{"n_layer": 14, "n_kv_head": 3, "d_mlp": 192, "norm": "rmsnorm", "attn_scale": 0.125, "parallel_block": false, "init": "uniform", "init_std_qkv": 0.0361, "init_std_o": 0.0361, "beta1": 0.95, "decay_fraction": 1.0, "final_lr_fraction": 0.0, "dataset": "wikipedia_en"}
MLP neurons of a small language model. Each row is named by its layer, matrix (gate and up: input weights) and neuron, and shows model dimensions 16-143. Each number is 128 + 32 x the weight over its row's rms, rounded and kept within 0 to 255. Numbers have three digits each. A neuron's up and down rows have the sign that makes its largest values positive.
After each neuron's rows, "fires in" lists the words (lower case) most often at its 100 highest values on Wikipedia text that the model never trained on.

L5.gate94:094145103099129088130136119112140122178094151182120110093182131176121140134131111126173157196103099136090107096111098156114191129125148102112118147103085155075142137099141125089141087129193101127108125108078103132161141080165128165110105135190150150158103104166081070166079084124104110104113129088147165103112138156115153138078140113113124094141173161121084108153160175156168136077194
L5.up94:162163162153091099115151134159141174104093116164120155168133148102088140119090153138162113117192136092124109100093107139092138074098111128134096117087061147101128068150095061145107118095155071084098096162064091173144140084110139104085107174172091154142105110126069148099073136137107123130101122138126158189112101119104143087115103127121097111120168145123120087176116077145113134128117
fires in: "well", "been", "where", "without", "which", "within"

L10.gate28:112112078148140086137146080122159080086129073122088171131151084115072164178096109047094108108125122107114170103154087095159200094126139091143155112186182120061169104118078137102159139107117135127098136142063102107155131152159126176164105163086076135114074119144110159113131128155039112139112098108098110125102130055166145200111107130118138149082122144074159128091090071126091156134072
L10.up28:190151135079153131112162117133170117131127169071176150179115177104102127133076127124120132091132097162148127097142108134167186174121150141135192140205120103124125131100175181189092117121110109086121135117109203102152130103129122172152137099141135170121107139139128171138136094120139126102061167135117132152151166112180093124104141144091094140124111152154125146129125114130118047112189
fires in: "united", "time", "however"

L5.gate17:152148105081129173127139171156170133109097111171138195150138113133106118166155127098074151146153176131134093112110068131124151101168124161163110160125185144135125123069137206143155140116164131148130167144159158117178166100175196161116175098142118124210127079121130143045122101115122161096101153131120126129146133127087158127102147096165171069156146142088042158126102169152150114113070
L5.up17:110144062094164145126122113111132113127067094176171121088190134112089101102113170142094137119145120136134111119117130176167174211152110100138171096124138120077117158071121133097124104175138141125095118119150145107124076103173142124108065139126076111156177145116118149145141082126140119068122099130161126138135150156201175152074146091081075128113155105133181118107121097135138123131118
fires in: "total", "votes", "guitar"

L7.gate111:131171131070096161098141132136141109151160121129130093132101072182072120129119190163174120116129163113182132096159139163138149099145144165084119096122154153123135157105132142153100133139112110150091114116058108125114135085064107160158117127114174172233065101195201152047093080150095116169119160108143080160141132127175160112167134139158117115179142178112142185118080112135150121073103
L7.up111:132125122123102134128146077086162111103038104092104220189099173147126160076127121145165137130137130103092137116114162150149153113098120052107084064102067148205144110133097147212123152081166161137095118120085147121185169138114166137154077146131174150078117170127132145154103091109118100121074138083120094146149116114169127126063101084146134107108106116155136091123135082152084137151107
fires in: "over", "him", "however", "himself"

L6.gate0:109076136068163126184147066172094120145105086169145115118148070178084169156124136075172144126065198154130154128138085137130144149134121115067158166121124138116151071127157142095185133137125057143076160153153148200091141118151090144132096126101087140150137139131147152149093114181145173104125125090094127146118147100131135133122142115095163160148100190053046154096163125150116109170148
L6.up0:106095099097124169122127078150185158105120164172177077178149126107065104034110125154112112082118028121131155078134115136128145129099128117145125168143159121148078109115103177093146113087098150189114140136091162159128121100129160123111142070143118099117134122155127113152085117128159146152108111166181113143119206151174105109117137071131121142134106102149145121077163119098135063117123
fires in: "while", "because", "become", "available", "believed", "economic"

L5.gate143:108122106174104134132176133117145175152190131079097175149152156155101142104170170192129159140134101101148201123124127137118082094122193094143086106150088140123176099141183146123112143125163117102118119138095165123081194106131114106142113159146118137137129125121178183089095103096156118149145175104036094161112060116136101105097055142110084133102104127088141107102101111151096097123129
L5.up143:078158122126120152079204124160100103134135123135116092158034147099119097085105082138171137052087141128153125101152140122181131144142171116146102188129049167141168151181136184105104107109045083145076133121139149075151134100208135108118163140147102081128130168130075182077152192170066113130157164117119142138110111119127104134130122150106081097161098131081126182110124139158077149127105
fires in: "of", "foreign", "prominent", "to"

L10.gate150:154140110083090061138150099170221138099143098122097153131122080127146143143146183140145191107105133134042115061147110123093123075112110133128162133164172115134092115131121111135121121103131091110152099115143168185112133153107110126121107127108149110163147102090086078098158177154099084156188136201163106067114083129090080115182126138110160112165108126094087133116156181165129139134165
L10.up150:125111085145147112152080148135175126080170101143089084154136178095151151128133129138129106106139149152143106097216147131101140140162097133124146157151144094084132133102139136145119180076122164096121138162050166175125079120109128100193054058087125108146136135141173120116144159094175076102124103228109128177195162124114091143099203114119181125106104163094162112141124120055146155133127
fires in: "more", "took", "less", "while"

L2.gate142:103076086077082149150121084113105097078101068101137174108189095030125068091152114093155149102130154143178192099171116115190144130170114110139178130083116125109117090153080136098119084142111181104090182149118146129168152085098149086088177179127148131180140171137134096148113089171176106101180096139095047138164129125122099074157116099131129193174114112106098134121128198076167097109126
L2.up142:145129133143118074174130105154117152111085087127099117107145135146150129147126125117145100095193131180133138093117093181116090101081155146137122162150113078124171160079126120092144097129161145126141159113135194129124139109137144090163101107109029133104196138128154167153066082132102140130175122129112187149127192200126112141112120163154088144129150136113116140144041162112124121093173
fires in: "second", "following", "followed", "become", "economic"

L4.gate183:138171110079131124136088131171156156159131037135147137092145143118169114157192091123183168138107125081131128120163141175121155134095116179114139143069101055132188088177059080177141147184124166168115152152119053124073174203131083117154152153096143111138151078095124128120059158100095146107119160132064124132142116093113133136156130117146116127167117103100090154166130125145084182142186
L4.up183:100116157092151142098114187097127090180158049084131146069126163158139146118110168155197111130082127141112121131194125145149158143128121139152154172116109149111155111128099120124068095139103066169107095158117124085139126120118100094123145106141182206093078160164151113146161083125109110116103114094084159109196079108115143104143144093107148167093086113085046117133154140087092138111093
fires in: "its", "college", "around", "army", "young", "research"

L7.gate46:156175045111071103169097155119153119128125090208116118129175110149130150147092179100132120182161145123142120160145060098147184125148140089145209145155112135115133108101140132096143075142097109159097151087104095103169091159102199143189094156179141192163131137151173175127143162111172144110143145148140179128156145180080185134173120092113093112131071164130097170173139105160141144158141
L7.up46:137160141101099145066123106159182162086107180099122129131167123104085085112117120116160137199154076113156133151128151093092090110105098073126148076103095039108089095153100168150156119055127128185077063072165123171123137120117130084101166122081121103140099120156130177184116129081064111147129108111131124111085155132105142125177108235183126150135102093153099175144078126080071127163133
fires in: "under", "number", "now", "known", "numerous", "piece"

L4.gate18:126098131115104132138132146067110105087149152125140104133122116140104118102097153151134130141090138158147151137105120123114119114135114127170181149143136124114066207124083117152111109142117161172077173123130132171124149149116165101144129185157170162125105110073114092076103130134118184152064136133118181162150155081133094150104130163134137128137187134198135160110163073094143117118124
L4.up18:118062088127096121087129139146166109149191143133093099082107110138118098118144131130176138144156132114147150165179115106140116093119174133123106074139101097083136082139181168160122117147077157155144163132098152095136130144089118115118080043114075159123114100150131128082149084114116129152114108160085127168069158204083121096072131139175087092163181141129163153149114174106193147190124
fires in: "three", "while", "thamnophis", "always", "will"

L5.gate126:103184140109126148154157127144154078143120140123194168089121101064118146108177169103115109185143111157150154122124080149104090130113111095126086079053167101182105135119153114121151101104154111108097103139160112132140178117143102118169097141129145109154098151128130079110112082109137121078090137162071078072132149169091160108132129096119188061083147170125157140098111132163128136115103
L5.up126:142146087147074140146104127145131176088136089147071101122109173127175226113122130108118102173148081110166076149074169097113110152153118134120106077150144108138138145128177152155124129171168161115134134116129126099154145108132119141255113185141104171154109076105121147098141186167144110050073153137165166138110160100172114100148143169140168140148224131156137093159163106151129105116091
fires in: "votes", "took", "football", "described", "assembly"

L7.gate75:141094159114148160089133153118116131167117085119082114125060142171131169105171119103205076142195159139145153098132167109153120149126148122167160152130157140127121123145098089166103151172155107107127149140067143172076120153106080113101075156159161110123133133139098103076135149141170086146150171114160157184163178145123145169122086134123134107151199149092148148172091095086119123125188
L7.up75:159126150097171145098121153134144132143168098100147179129103101127149168110140142097128141137158113203220173168092089210172111128144147176171158121128124202189173085120131120106132105198167092133076067144106126230180140170136102171108124110106116123121131171152172193104104137166089138133149156106132149166121107118125153073141071108104139175117099091135123148128130157075102092073171
fires in: "district", "african", "society", "activities", "africell"

L4.gate130:093113145142113116097101201138021089086103109173101224086148142087132157135098116165131122114117201183133161088102124126043134115139152121124164153134068127118113089119138128087092079145127171126154105160116127130087141151045187127153087180119107102134079136109157156133094118120115095147161163093129091159106111157179145202083113130153139084114152149145085140133110124208177139075117
L4.up130:097153112171149113135141140106137062146076153107125144141114148158097118186079113098117127116151140133117173098142164132107167147123144148154113166109089163146176050154153146107154064135067100187168078139135174123160105098131139124150063119147100126167146140132119114176109116110168141140143152111126077118087126092164080129131113064109044101172170117085141075153108140153184039171135
fires in: "music", "museum", "used", "use", "awards"

L7.gate136:151128086136131103040078115130123114130103091090140156134181124154144121112059166152150101149090104165195178099127110105142160098101122075111131111133113090109121145119130156122109120196135132102041125131104120154167194109171047068141097101117119102119101174126077106152206085124152116157103095172116110140123125143114087182156081112042160140079118100113197130163086083146136119158167
L7.up136:085097102163088125157151119124198199088100143127081108074125096112115094169089125125082096125153129147128121107140104149123123151118123084159154159155128073059100121148092089157119180106179094076129162151167166154148198130108149093091072116082111046125162082134179153053134114099122154141110154102137171101144121128158077094117129134111108164172098142173156080141172141160115090138115
fires in: "united", "world", "lower", "most", "old", "northern"

L4.gate169:103101089097073080069076123098121146146097079128113135128145126161131112125146120087089125119125162184120177157131147094127142000107172144158112177160136103135121165142147130071123064163113180125152119125127083158146136058127103120149157175097158132107145134164100120125101114088108148151110092124072124111093080135116127128121083107139122105180123174122194117118148083109111180099186
L4.up169:107114159119112094152118117182101126098103097101156104136186114189148092113123146100137166151132106162168112157111142104124113110172112160081103163132110169152156112106157151075138095146110176125173184112117120133100104111100164132107144119178120114123152102131065068091071097092139064145071149131123090122140171147076070173122183136159127201075082117169123118084119065101136158087165
fires in: "chinese", "japanese", "british", "roman", "french", "an"

L2.gate119:181130129128136075151183153127044130180133159099186127084176145124154077094118154158109145106135140139136161095126175096121158116105044129127130172114121109130072090106155136160132091168194141136149159091141104070151139113144174185117137215115121154069136161127119111111108114089131177118069136145103165147107137133145098185081101124119117142115110105132146099130155159081111108144133
L2.up119:149150122186105117087100104104123174119144143145139121078191112092096162105182163135155173128146095089106159132073114106104165142138124143135166106134128162124095100166104141106171114113190105190161092120060094139123093081140169151162112119113076201125130212093118143104108131142111151196158168129169190204116160120152101139120103120104198132126108182131130071104165136107121155112163
fires in: "film", "gil", "billboard", "ability", "files"

L10.gate92:104115132080085135131144114094158122165187128152112153138157163146214133100108123092135109061138130147160079114109156174069113161110111123105094061173194113116158154158085121118083103146136163161117136112121140086175133113171118070126147120110144089070130168122117141076102171105165150134098080139161109177114065101085115156099080146132132157154110109159151189150074177073213111118096
L10.up92:107059112121115114096089118117109108200156127121125145161120129098080061172116113159210192090143082101130163143177200136099136139100122117128090099137108160069156140058070141100166095181172150073127118087147124084109116116130147107129104064144099108082097146174116090135176141067202140078135112090123113104100083121189135157080105107169149124106096096132129131155135102158090148126163
fires in: "first", "family"

L2.gate109:095171119132161161118087143090050140088118146120178114096216110173116120104132137146095159110098165166169152117181142053122114156173117131131141116140161070147135117142176141154090126117115155145100111145072133162114166144093121099100134212162142115184143105171159178101154113104115170185106141104118150119161106088108148164139146228149132127171179098063126106131119122086088120188119
L2.up109:112139105180139090090108169096104134148108154120152136125227148139129123144103110089146156158084124126139087146113141050112126160100108081103208153088116138116164124115118133139076082091157108147145141146108084139098085122130148184076091135126073077142077083112096162116152193098115108174122092132106140147209130079178136154170195109116123111163137149123089149158144133200064115084153
fires in: "part", "reported", "party", "particularly", "parts", "reports"

L5.gate23:109109106124123178114170060119167102155143193121095088119107173121143142161114100107104151172145202147114128088087170120076135154159076044104176143140170101162096151118129093129070154152167128158170114131116046163103109151106158170138115123157071105123127097137086094190127081169134123179065122114098082122083164089078108162161096159136131130118140104108133127147166120162144132178137
L5.up23:133142086145113112078127154109126119085104135119097143135232106145212132130154128154097162066122127107092120153136077133119139120133157135181085123179146124112138130146146152144122114172207086100125103134112112093123201138096172154140141205101141129056138120187101068115128082134078096095146142132099093168157149160100110110101108127158139130099134125113118085164142118112066137124180
fires in: "and", "or", "as"

L5.gate38:151141128112146135074150143058142127087154097178140111166147142164134111069097157157080087159154122121132106102141128122135165123144127144098120114088134099128111054073183078082115138105088131133088074140142175129196145146163176103185118114153107103145143110083117170149170107114149140079150065087155107052123112123112179142117094062061104184111135132132130142093113156092108098090108
L5.up38:077147118092160134095113110104107118126101081172195159114133132134152080070089139159109173100111065105066082107108115137112101129099119126085036200110189124117150089137140046107133160141132115107142126139145054081130082102176134103101151132115145142067107128124062150114149121174108203174131105184093152133162101138173121183083163151064155119105176166066086159167119077137065110128116
fires in: "won", "west", "western", "led", "awards"

L5.gate95:119147171084131131124111128089216198138161112119149133109157152215158103167106157144127185155114152092160144075129102200157117077113171101072104139096076109099198143139155101121105116140148135146112109129091120135144152127111137137131103117139131065073156127116152128157116156139112153091146101154185030173163080134142089101073083145035113121148121068100163156152128122129096096148155
L5.up95:186140118115179140075159140166166096157143137140182161125161141154165142154130148121136116131188111047181184096127149155191165143167103120102177120149144134169158098139136145119156151178100177099155160127126115148107145192139142124153191064058106150067153109076166086115106103099103122159092203183133098094158138100179085207108161125142107086151135137145075130199144160153129138142117
fires in: "first", "second", "highest", "only", "wide", "early"

L2.gate126:146144166150142115148074122125125116089138090134113182114102096114138106143129145110154099149157137152112191097177085179112141111108127133077156102170095122135135103173125101057232151092117100114103183123108150088123130073138108158111186134130126100159087119185158091128170109106164140094199146136069098125118140074184135134200102111120157174172133131119126145159206115104195175153116
L2.up126:138129117128142114119138083140168093067158140078097115125128101061162194152097107101117074133086140101132169112119132085098150163123126154103168093152147118124150157072127114103154144082136147143064138127077167048188123054145128117109146098142124102136143091117126101209064086143106153092166111105074100178137111146158162152114147106139207104162095104131087099124086183072173105133112
fires in: "university", "division", "received", "receiving", "equivalent", "knives"

L2.gate101:085195124153159168119070147088144124123186126099050133209101121145099141090164168179131121123053087167111154167095105098154108104151159090125089110095120143156128144160098174126167090082106107150123132102184111075108128126105140148111064132122101104121097136128158135117138136172144078116136069134123164154095193103085050188111132158142100142164084079144130122080118182123120148178213
L2.up101:104166123145100143068121157106165113102142112168122068153146067134079205089148169151124165146088108134185167174105159100122076098173153064110162128120139128147165147125182149149134149136094181085141157106186107158117108121089110114161145123160147152147109128156162123147112115198092136117079112085132145155129183076114132153158091093130144133136065153144182078091137192083098114190111
fires in: "but", "built", "building"

L4.gate71:159118111138147097081219108121167136105083116148091075137121107150166159076182141149149152192127100141186120118119133114136140176132091162105120113122112149171077088155137127125082102082111068106141114120163120053141151111141137096154106149123099176122119061102140135084051076083123130131121159145116124135119101114138106112127096140128145069082191159098131099086147172135197162121110
L4.up71:100154135081154120184105125131186207133191116140089082138167158117116081143114143127147130175131101131189127083083105179110114149139160145165102126101196172129101082092124140153104141136134076104184164076148105174135134154074139147119103181118133056162083093085142131096149073108119115152106094134106115067158101127168161105125112111070104118114136113099108116114145141134180127108179
fires in: "as", "on", "through", "include", "taking"

L5.gate46:161148085139091117161141102174146124080130138138107147185096094113136092120134107105162167099138145116203116093094135137065150119132101160126087087092122049107180112109102158087108136132136118100142075148175062154147178173175052199145155182135085082163150165126110095147130114083112135114077091116085120170088138167146122098096146167094103142144054133101131087121103129152102150148134
L5.up46:102166089103108123107155155162149098129052120167118111191103110116089113093189073139175229151099158116180118132122108129130126134145157158115151177159103090104192084143113075114146087054176113116104175146095063109105131150147115144100119127150139138072104120127119142209132170099172104088124099092118118144126107193152092112150118152152135113178092135137034098105184099112124169134128
fires in: "japanese", "canada", "chinese", "states", "country"

L4.gate34:121090116140190133150135133142119105140131094054067120151143116109120131084132162106070103134142073169139065142072149157099114153162105105104168140134109190159172130106116118075092101069124129147133103176142140159203126132160082134175101166080134139151167158149155077133054068112101086108096090133096092144106104150136107171102193095119128129115118127133095070149117088113154192091229
L4.up34:094178112043182096152096134160139063098101129128113147128210181126122132142167095140158089128139085157149109109135124129085132108184090107114172133122156167116173120139121201157130140146077152117116158145065140136178146113106156187190085138132092153091134139134174131118067099145074126164074097142130118108134137122108115133147146191120088159140139150100146113107083103141102167065117
fires in: "one", "an", "only", "available"

L10.gate60:171127106138110108181130074077160114122145150103098052139120163105136162137116144128122175110073112106158163156084158136132204125111137148089127118164126126144096102169060138164132218087161182171164125135114112186093099136123136208121093123181098115128108104112130083087129091142138140170151170134184124133101152142074086088130165117092133118164104113087172095137140139069120110165140
L10.up60:171118192141167163097172084113137115099086143096142137160102120129140109119127147077127173099064155142123105154087146150060140199060112105106140174101056150157122119125102121141080122104135106133093156147140140096122138094141197184108111079100143122116156056146141099151124111099126124136108164108144095190171142178088127101102128123122137127154108162099130158145120154131124086174128
fires in: "university", "under", "until"

L2.gate21:087132085158050127149107092067120105098092150093134132044195171153117101127090091115152144100150120103082147127148096098126094143114161161172156088104110099124124098127110158162174131110180203163157173134168062083108210078148082128103172109067128115137121135148073120100116105121096180122169129159120069137147175139099173127073178113150130160127101117145189124093076152101115085128125
L2.up21:061120145128110114115135105059109069069120104132113081121142169156125158185141092117171130118167141114112130180124144129142077145129175153143126116124182132137134126136100218141099155120099179163111153147085167089132110089102102124118137069144142182150180126165088168108059109149136135115178133150133122091159220115160158128135105100100134054140139122156115164097117156084213118133173
fires in: "university", "given", "five", "civil"

L5.gate9:111175132130156088126135169074125129166165121106109117160134181104149153169123149121160090123185139184133154137044082106124063091142077175165096101142129174141097027125118162126114091098107130104169107075105159092131147170168122168172126132069089103115110113080155136158078148114172162134059154146119133237131048112090123129165108157125136100110118147144100137161159135120131162153136
L5.up9:084193066147126054127168154069136086054174088088084078139128071165157100159121098144189103137186166129120130165071129167118153118154164111170095175166152144131130129115160135119180072129117134098112177160139092140123141129108144128124098094127190135111126042148183149149166145131158136136131082095102101098124110097134147054120105111088153146175123139111146141127133142194176144139083
fires in: "while", "both", "among", "than", "all", "those"

L4.gate70:133085055160153105174220084081132156107134104115141132138095119108158112142123146155175154141121136180104123122079090105100175104119187119110118147143095126137097160070140062156163155110175164145133144110083114077139177135108154100172105128104078113103146138162102150102171140173158160109118116085106121138092112122154083126146084133135122137141127110096072082067198117163081150158082
L4.up70:096164137133102072096151144089187139175082118116108157119106136117111127108090076103097172139135132119127162139195073108144137104146102078119148068153143114141122151041127103070109140168118138148130101165140056151116109135079133108164133154129141165123120078114125178129183127090202133115111150057119126075147125138086126107160122154073032129137161094136057125128083197087139150208135
fires in: "while", "both", "where", "when", "which", "what"

L6.gate91:156103121102125097163095112062154140123092083150091189123159092114192169130133119109122087075112157150179120120097126130104093110140169144145154135131137119211123145105111137175137129137148119208149175159084165119096149156046134095161127130131138134105159144097098189159140089125068137131167156098103144056146190087132097175124163136153157118172168154135171105121173130110154123143106
L6.up91:165168086156162096137129131104144155124079131102142130085109127131146150150086124120122073164152165159135091179079160119114168072123092148157110076133102175098138117174121163092110158114152106139169144106099119107066105146168101130127212153088158145114118129170113091061220152103128155120137127134092182136178124125152120152065115116115076116184135105112102117188164099102044129170110
fires in: "as", "second", "victoria", "section"

L10.gate135:143122150111120193166123168138109185176068213115154111163117175082127147094113074104157101162124143130143138125109122125077169158155186152091079076130099142145114152173155120094163139151177126111176104176093110144141093108122106154153170154050158120139174106077103121121090108150203134163137146094143137126132120173118075186145151153147120137137146136123155078123101141095125108119097
L10.up135:117098064151094133138078123160119070143133134125102114142078105065116109102142120150136140140105147088092069164162135108120131055159170107160152153131088133155090119130057075103159075126150137114122156144186165086096094104093157128153139135144137131153143126103071094105149149153163127081175141103076120174097183130142154187132136078151129164170119175165104137140115089083087122081118
fires in: "career", "making", "single", "singer", "makes", "coach"

L4.gate69:082117135188122074196166105125127206138147083065107100126133130161111119113158145063147170144147150069146164099114091108163125114123128207083135155147123134138055094133093165067097119198020099136111162161109159141131142117124173084126067144125110137167103158159129140109141139068108171136180112078135130164117124112111120153172120091154104074105120090088134146166114118156161161178126
L4.up69:088128188171087110133136140107133117116117163107110171130161127094120114151131108153151116081116080147088144103105085067107085069087138170119137151154113117134143165099109195104111139096137092137134136144137099129077125115133187155133079102167119084099135102122103109154099113144156185148070160147146119163131171158141170150086116123144086171091162136146107116117168123153084115170089
fires in: "born", "through", "until", "before", "south"

L2.gate54:094191119141130119071136113168117110124142118123093110145138151135140163104096161124163127161132066104102136131157119202179077126132152156116051182122150096132158078146184116141130124117115225172112069074160132132157091135165160133128163120138086117073113116092136121125153087097157103115131123069111117153086081101159109111146078145158152100119115078108069101164147045140151175141173
L2.up54:119209145107151107101137125180151105105162115144130093171171148098096133075089171127117165079148054137112110129127108185118121140121124199150134168132195084092183133159149090107113167138132122167127112055155061175104105135132153089078147134140126152120131151104130168112118104138138067083159100131141104148108054174175093087121088137170101143137146111124110134140191084139114097056181
fires in: "of"

L4.gate87:100131157185101202129206110096140160164108144135127161130184100101096131104105150116125128115110106140130143069147104132080149104122131098056099133100131138099094098147157127180116126164085162094145169172112168121126160104080138172150131128144104191096145160101110071144163100136091066135141112139112112136144123132079092074148163237175150159188131154173119132159183148155086161078183
L4.up87:149078118149095073144128173119081134099076134158077095124148132073127154113151159133098161125091065154181163169145120146137156147073118131109177082107130191098098118165149101156104129148120127082167127099108152117127126086111104078186174126121112158129140112103117122159166154150132140105122080140208107185183112183101124078160122151134125134140095196094166124163149094155056132108132
fires in: "a"

L6.gate46:074090095097111079089077129130098123157166087141124114134123101087102134157154151128144174081135093147130101121136177144025141102126111088118158132071167176150164135082124091122188114171182105164106149124141097137114173181161113136105133154124149149103100144100151166139098162103153091115134137115174164123150091147087158151150146062189083080026093092077180139143128087229132088149169
L6.up46:110148123171073075172158151116161177104165151116140143152063127144070082180221125151186170141130104099113128078092112130109117094128157100125153155123151123109087127133127140139051157128145161122137133144110147098182135137129132123124084113094170174138125093105149141089115182121183113160074157141162146165079101042113098107133131114055145109152133153102104143160132101104142123114099
fires in: "its", "has", "artist", "around", "have", "artists"

L2.gate68:163074087114121095123134141120151065125107087108119136188127169057122182089115082119108173125124074148143084129109149108101179081144155163109109098081088156114163108074118160099098121055115072133172146163141163104097135089072119138148199152143126196149136081124106114136164127116148130140172147135116143120176104148064170115152078097152091097099151134161093128127092137130081136123136
L2.up68:127161107100152156159142148138160082103100113149145143093116126098153151079113117105101137121098043146119131078076151099126132107180104120152084199180120186069139106083160219075148158143082138130177077127140153079125103132166133098143170138117114120144126112116099129135158103122162079103126101100162098139067152201088083112165041143178156113119086126099154157122114107149121115089158
fires in: "an", "on"

L10.gate184:101160165112084059155157131179164116131175159121150142112040139099155112183112140133117170130137075171084183151145128143073124107107147135147116103094090099044077146106139133213143112154129141151132177078132108156144173137110094114136172162099146174110173117130078133105128107139114118085140138102092123154146131112199097114061119093105143138069088171133181117145131178115160129142144
L10.up184:124101097068151140086092112114169108099112193183129073114143113134142120125104170097156162097087117129121090099090104184160075117145157105130110146152095118165075083104123108147145174157139151155117163139075071096134120118124126180151096064149160125137161166131111113098155097122124140110134179096121144112082095119121092163128151133123134213143132150133146133115135104151159164102215
fires in: "while", "some", "three", "have", "sometimes", "gave"

L6.gate187:104132107118115106154142136069117048143126061102081105161168155144156095107131167125102093189119160135156136102124131130091082218130159156133101103145126142119102126189183161126140131129129105131081198076155103142110116110125122153126168115138183085109088064090078135150082087171184153117102125094127039123128133093104122172165111106100158165171149091147125118076032095129115127207140
L6.up187:074120101124086116174144077047101142123067144070102115157176067136101175154123083137117166128138182078153172156113146177062099152147127127094100137080142080162111104180197120156193129092099118122092139164123122116155116133147100129157137150192112133128083138149147144167104171107088088152107137162127068154103083089133112125124141092172120154114095126155103111109121130073148159155073
fires in: "university", "division", "advanced", "advance", "important"

L2.gate176:109121165136102114060188150137134091146107134137097065214164142171131158160050097182085141106042088131133105167141161108107096127186148154098131073093092138094100159112105131125104125100171072152144111127135087134152157134155149145153117088140117120075059119050140124134093102119108159073181108101117137157148114115096121163150072143112124095120075117138150109141131176175117174112086
L2.up176:105102101132102116118135162142123040106172151137148081143142139188117128152125140106085158151084147113130165133116133105088096144186134135152088117125074194115168163135117199086136066122166115162157153174077112104166113121158096128121077113166147119128128099086101115149147112128140152102121071133138166194163141157085111142127107149143135186126124110138145109119118152074141149118125
fires in: "who", "which", "when", "where", "while", "but"

L5.gate168:081111139127098144168157165193153138110087093101165135139142113125083150094104083120171151107139127094138120113153080083104185080172125160151091149161142150140138168139130088114066096155155137123100129194184101123146167093163162197087185135055167170092044136123154126199106139128126107143139057131125176100123083132127115146145064169150154134156131137084055149083115162156125125098078
L5.up168:043126159137108095093148082157090083109170138136111124126151163159156043130160117173117142058204161139121134131136123120171109114136108136130131192116095131141127119071082200156129163072075103115138069129122119131165106086090130114145132094126138183121133157153140129102174098165153170074102105124119089138170114125106060149143093092131174091108092116095113149157128132117132109128083
fires in: "when", "after", "while"

L6.gate134:162140074121169153110115071116081152081049114151169170107177181124104089135146138106141089155129111117083156156083161152121128123153151127105162154106166131094153172116124092114075150114188135092136166144153113185146173112046127196162083179194079110098132123139151168128170107107127108142141128151172134151117083104181143095103112083142129086117089068095169147103139145175112109157071
L6.up134:166121121114154085147129127163106141099131190141158113113179095144089158140054115137156103066175103108130136096159108090110124141184062154165132181090152091151130125078186181143147160160129154052132145100110135124143142135164136101211162106096146089112071160136128112119084144068154131136161166109140087153101095079152088164152123140121128121119083113143059127051097147153167083099121
fires in: "united", "richard", "cunningham", "quickly", "currently"

L7.gate164:107174168152129099137106141090193096149105110094080106139122145135131134108122117110115125107128120122172150082085132147091116084111087041153129143149085173130121079111057151122070119169104130100108098087109137151157169129143177139093143123161133166168098097183150107071139110151122103121107172123123084053103115145126121151155150076131081097120174159123161020111177138168095113090159
L7.up164:075151146123077108127040104082158130129103152187190047149118128111098142119081150118111146134136062112102148054101091119167168091103096092187066131140140148144135133100133116184144146133140167119097089096103155145143195132085161109128142115190140160119163104137120074091096071148133141127094124077136136189107152189157107122150157160126150168131128195148150055126102142221162148124161
fires in: "an", "this", "for", "to", "that", "one"

L4.gate108:118138112170111154126110124132103071161147082147091072105154132146178178124150154114141154122091127088160134098120159099140150098095101099144136148140131063117107137129166099121173118127070081181140190153161047120201104107111088135097125037112150182077058158190135117106165111135059180116124142145117113102120095110096127108149104187149122213154127101122165149107172164142110098108127
L4.up108:117106107164140082109135101115114105114108107122161137112092172138141122116189152180136117077128159112073114138132151089119123175076145097104151152125118104142136110127117086047164129131120080095105172176107084146156130126117157177115115165144089174079124064213218159111193150110080082118109157153135140174089134119124156138140155153107069172109138118165155166063127079211105163130104
fires in: "about", "would", "without", "out", "friends"